Weights of a small transformer language model.
Architecture: RMSNorm before each block, rotary positions, untied embeddings, normalized queries and keys, capped logits.
Training: a variant of Adam for these matrices, 617M tokens, 4705 steps.
MLP neurons of a small language model. Each row is named by its layer, matrix (down: output weights) and neuron, and shows model dimensions 544-639. Each number is 200 + 20 x the weight over its row's rms, rounded and kept within 0 to 999.
A block is one neuron, or neurons of one layer that tend to fire together. After each block is what it responds to, as a language model described it from the Wikipedia text at the highest values.

L3.down426,184,212,182,197,193,202,179,174,209,213,216,207,207,203,198,202,159,193,187,174,234,176,171,219,217,198,168,196,199,198,203,205,200,211,193,202,173,218,206,216,225,198,206,207,225,214,159,224,214,216,227,209,219,221,195,191,206,200,207,206,173,215,229,219,178,187,185,219,197,225,222,208,205,203,207,204,211,205,218,175,210,215,207,238,202,154,205,186,239,199,230,187,216,219,212,198
L3.down578,214,191,180,188,225,154,237,169,197,245,203,174,226,236,168,207,198,183,163,213,161,185,200,184,228,214,212,181,172,204,228,203,187,212,175,232,175,214,208,218,205,197,209,196,148,197,212,235,185,229,177,241,183,178,211,215,246,195,247,216,163,177,209,179,189,203,191,201,187,247,191,239,211,181,215,199,222,200,200,210,245,173,189,180,188,188,205,203,202,180,198,188,186,194,190,200
L3.down1518,266,242,235,200,203,176,211,185,205,179,215,168,162,234,190,201,226,153,209,196,188,201,162,222,204,200,234,219,207,241,174,234,208,181,183,199,189,175,218,185,156,217,176,218,163,209,226,184,194,180,206,207,212,195,217,229,187,213,198,181,195,191,202,219,225,213,170,162,199,205,204,225,212,199,205,181,210,235,223,222,224,166,183,192,209,208,227,202,189,178,162,183,179,230,205,212
L3.down1889,180,213,178,210,222,183,193,242,209,220,204,183,165,203,193,207,199,232,226,244,192,215,212,161,184,201,185,197,161,172,220,190,188,203,201,184,186,205,188,202,219,205,200,177,235,173,151,163,215,199,209,203,227,172,241,187,203,206,185,213,221,189,192,176,191,209,202,206,215,202,168,239,189,176,192,214,183,190,186,203,200,175,194,170,197,213,189,225,200,208,193,171,216,246,195,214
Responds to: Place names in references

L3.down378,182,223,193,190,220,221,207,183,210,177,200,177,201,220,186,208,199,198,228,184,188,194,226,195,235,200,190,203,209,224,191,198,198,152,168,204,172,225,213,201,211,200,196,210,215,211,205,176,205,198,195,178,191,198,182,208,238,207,197,207,154,182,188,218,185,223,208,196,210,178,223,192,208,184,182,225,154,190,193,193,191,199,208,224,217,213,200,209,229,194,216,199,194,200,184,229
L3.down935,181,201,189,189,235,229,240,173,206,181,184,206,183,190,187,198,199,180,207,205,202,183,185,161,248,185,183,222,202,197,189,203,187,172,210,159,174,182,177,206,174,171,167,194,183,202,186,205,210,211,206,172,189,219,201,178,227,222,210,211,203,198,218,233,209,214,236,173,205,185,249,214,192,195,218,199,206,179,213,218,225,173,244,181,238,222,181,188,219,199,203,190,198,206,194,215
L3.down2708,192,240,180,188,241,218,180,189,198,189,174,189,198,212,226,187,170,208,205,194,227,210,213,209,217,188,179,224,169,230,225,211,233,208,178,221,157,219,210,225,178,210,205,191,175,182,188,170,194,237,182,193,215,181,177,191,202,165,193,183,191,183,233,190,220,237,226,206,198,217,223,179,227,180,176,187,189,221,192,202,190,220,230,205,234,208,204,209,218,204,208,228,189,209,207,233
L3.down2763,218,235,217,172,243,198,192,205,213,211,205,242,216,187,232,212,178,201,235,162,189,183,228,183,192,185,181,225,189,250,207,183,210,171,204,161,208,215,206,207,194,209,181,196,174,191,191,199,176,197,169,146,228,177,203,186,204,166,212,193,176,174,217,185,228,215,202,203,207,178,241,195,187,188,212,179,201,176,219,201,199,209,241,191,243,168,200,197,216,188,228,264,216,208,220,224
Responds to: Section heading close

L2.down1028,206,188,213,193,173,202,225,177,213,200,208,228,201,198,206,213,188,149,186,183,203,214,202,209,197,219,187,228,200,215,189,193,196,191,176,211,208,194,203,197,174,192,161,213,207,237,177,200,169,204,190,233,181,197,205,223,207,219,187,214,194,204,222,206,175,217,174,193,212,213,182,208,176,235,184,204,213,158,229,202,205,179,211,229,203,212,196,192,204,208,239,140,231,177,164,188
Responds to: Comma after introductory clause

L5.down204,226,228,226,206,165,165,178,189,203,194,184,208,185,201,207,203,191,198,188,223,183,221,190,212,230,210,160,247,220,212,178,184,179,211,199,200,213,210,184,190,163,198,184,170,175,152,180,201,204,199,200,221,222,202,190,214,150,221,182,173,199,221,186,241,208,207,183,157,217,228,204,189,228,201,236,200,198,182,177,160,186,172,183,149,211,192,234,163,174,194,196,225,187,180,225,216
L5.down1458,230,177,185,181,222,237,218,222,207,186,172,203,207,197,200,214,242,223,218,228,227,178,211,208,199,208,190,206,233,232,173,180,176,193,249,216,198,157,208,181,194,222,192,192,236,228,188,211,191,209,209,204,184,220,211,197,219,220,182,188,191,190,222,208,206,146,202,184,214,194,231,232,191,166,229,199,190,184,208,217,186,196,185,173,226,192,180,207,225,180,230,193,195,199,207,185
L5.down2399,200,180,196,166,195,192,197,201,211,206,147,217,173,156,203,205,235,208,200,194,194,182,223,182,179,220,182,233,190,198,193,194,235,192,191,202,174,193,223,202,188,179,175,192,192,179,188,208,194,156,203,206,208,174,218,178,243,224,213,186,180,206,210,216,196,210,210,191,214,203,205,205,195,234,241,199,185,210,228,176,175,202,171,175,227,223,200,218,211,217,245,236,167,203,239,183
L5.down2715,215,200,196,223,210,178,187,200,199,219,193,213,211,214,192,204,192,227,187,206,180,190,189,207,160,211,196,200,203,180,236,173,219,206,219,198,181,217,186,247,175,172,223,160,176,180,202,265,214,213,236,222,219,170,187,188,205,200,210,177,185,245,230,221,217,194,225,156,177,199,186,191,171,216,186,208,202,206,201,185,188,220,204,162,179,172,221,159,183,209,231,199,193,172,217,170
Responds to: Before main clause verb

L2.down692,184,201,187,182,193,226,167,230,192,207,218,202,207,216,222,216,213,186,199,230,218,185,224,198,194,187,140,237,193,214,212,232,203,233,193,190,202,226,215,190,226,232,191,193,271,205,178,216,195,155,201,188,212,217,216,170,206,220,218,232,187,200,225,221,214,170,219,160,203,204,195,175,207,184,210,208,220,177,220,170,196,214,237,198,199,216,194,204,192,197,200,194,203,220,226,172
Responds to: Place names and closing parentheses

L5.down963,228,185,224,229,180,214,184,196,227,215,209,206,239,241,207,245,179,204,212,213,186,218,186,204,215,198,188,160,189,194,156,179,225,175,199,207,196,195,203,203,228,199,191,226,240,157,205,215,214,184,168,229,194,177,210,192,190,206,146,196,232,209,227,204,200,201,188,200,190,159,197,218,221,198,196,215,194,212,135,239,196,211,211,189,209,184,206,183,209,193,213,231,199,204,186,191
L5.down2231,203,224,176,202,201,200,216,199,208,213,204,169,198,203,221,182,184,209,231,212,226,169,190,186,202,186,212,214,176,205,171,172,221,217,222,187,230,190,191,215,233,201,184,200,232,201,146,223,219,231,201,204,214,202,230,168,213,194,172,195,214,180,215,244,201,170,199,191,198,188,218,169,236,183,193,253,200,218,133,228,186,206,205,190,198,190,245,195,176,180,201,185,181,188,219,195
L5.down2706,192,209,202,200,202,163,223,192,237,228,176,204,179,195,210,200,189,199,185,188,213,194,194,220,222,209,211,202,164,208,196,173,233,198,170,183,204,207,206,209,217,195,196,171,209,185,155,202,222,185,196,185,240,199,213,214,210,209,195,209,198,177,219,204,200,221,184,163,194,183,179,210,184,195,217,208,193,211,203,185,197,204,227,208,197,209,202,220,216,240,210,213,205,236,230,210
L5.down2970,208,203,216,157,235,197,216,171,226,214,178,206,209,212,189,193,154,179,222,218,174,161,187,208,204,219,192,208,217,194,184,169,198,175,211,223,228,209,220,177,193,211,194,241,185,168,176,172,189,165,184,232,208,202,199,211,191,196,244,221,185,192,175,194,180,206,173,204,220,182,214,201,173,199,208,188,176,206,183,198,218,165,184,196,171,169,209,181,226,199,180,239,199,215,193,195
Responds to: Place names and demonyms

L2.down3049,238,237,216,196,198,213,165,206,197,173,232,188,190,218,209,198,164,203,186,228,200,188,193,203,207,159,190,185,192,208,208,175,213,209,204,201,194,200,209,205,256,208,177,212,210,220,195,183,166,213,205,153,204,160,199,205,214,196,207,207,195,193,236,211,184,210,180,211,176,238,210,188,189,156,199,216,181,191,194,223,185,212,189,203,186,206,215,227,235,206,175,204,198,233,211,194
Responds to: Section-heading closing marks

L5.down353,232,223,207,204,215,180,216,158,212,182,177,213,190,183,209,183,184,193,187,180,211,200,194,230,204,192,201,229,184,179,232,197,200,227,182,172,184,177,179,216,200,179,161,179,216,189,197,155,205,188,243,159,216,195,204,182,227,216,186,197,168,180,212,219,180,209,174,189,198,234,170,223,198,200,183,195,220,207,188,214,252,209,207,212,193,188,199,199,190,207,211,173,192,182,181,165
L5.down1693,181,204,167,208,191,185,170,211,186,226,211,230,250,202,171,189,193,220,189,226,147,243,178,215,200,182,217,197,187,193,158,161,217,218,207,201,193,211,209,206,176,188,216,188,214,201,212,207,225,209,201,209,211,200,215,186,216,185,186,198,212,176,224,176,197,236,197,199,199,178,241,239,186,181,208,202,156,205,216,210,213,239,211,192,196,221,221,206,203,210,208,192,194,186,178,206
L5.down1997,198,178,191,201,191,199,222,207,185,219,231,200,206,222,190,203,189,241,218,247,195,241,173,203,191,192,221,208,193,199,198,203,251,193,187,170,204,211,219,219,229,185,193,209,191,182,232,219,186,194,208,240,209,194,173,181,205,210,237,156,195,194,225,194,197,232,197,193,196,216,181,216,186,208,194,179,248,220,216,202,132,196,230,205,188,204,216,192,190,204,182,254,213,174,194,193
L5.down2338,197,167,189,197,166,198,197,209,165,214,182,211,207,191,188,187,191,241,219,203,158,199,182,192,209,203,227,197,223,207,228,182,194,214,202,167,207,172,209,224,181,207,220,190,185,176,191,203,205,210,219,242,189,166,193,175,170,180,186,179,210,203,212,202,186,191,194,188,199,225,203,233,199,214,213,196,176,148,255,206,229,201,201,203,205,209,210,196,189,174,222,235,193,182,174,183
Responds to: Section headers and list years

L3.down1572,205,224,217,215,184,154,218,218,186,184,217,195,194,166,224,230,216,175,176,170,214,232,176,211,239,180,172,188,218,205,188,185,200,185,176,195,188,211,216,197,169,193,189,195,183,235,194,162,200,182,183,225,202,204,209,222,208,213,202,184,176,217,198,217,201,226,233,230,227,191,201,156,206,229,205,202,182,174,189,210,199,192,218,222,227,208,187,236,215,188,210,172,224,207,176,168
L3.down2268,220,213,213,192,176,223,222,212,224,207,194,170,224,208,186,198,194,195,176,161,174,217,196,195,183,179,174,213,244,177,203,191,200,183,170,186,170,213,184,200,174,186,162,181,196,236,177,191,197,232,213,259,185,204,198,235,222,219,172,196,198,221,222,217,253,193,217,192,188,202,193,200,174,225,210,208,197,186,191,219,201,184,197,198,239,230,191,213,189,223,220,202,206,214,179,211
L3.down2568,213,224,203,211,166,190,216,192,224,203,201,196,188,200,183,215,183,165,188,124,197,202,191,190,179,198,177,190,238,175,203,174,215,187,190,208,175,190,202,215,196,184,195,194,176,189,200,212,211,208,192,236,190,212,194,209,211,228,202,196,165,216,215,229,222,226,214,203,201,178,211,194,206,212,192,196,192,179,198,217,189,195,176,206,216,215,185,217,198,211,236,195,227,231,203,206
L3.down2726,179,222,217,230,189,168,237,208,212,208,223,194,219,214,212,202,169,177,186,200,198,191,181,196,210,173,197,206,245,176,190,146,201,180,159,236,212,194,208,212,228,183,161,223,202,220,189,196,183,242,194,211,167,190,216,172,198,202,179,216,202,181,181,188,223,191,219,206,196,179,178,182,216,242,170,204,222,197,188,201,211,163,174,208,173,215,176,221,227,200,206,163,208,177,172,197
Responds to: Comma after introductory phrase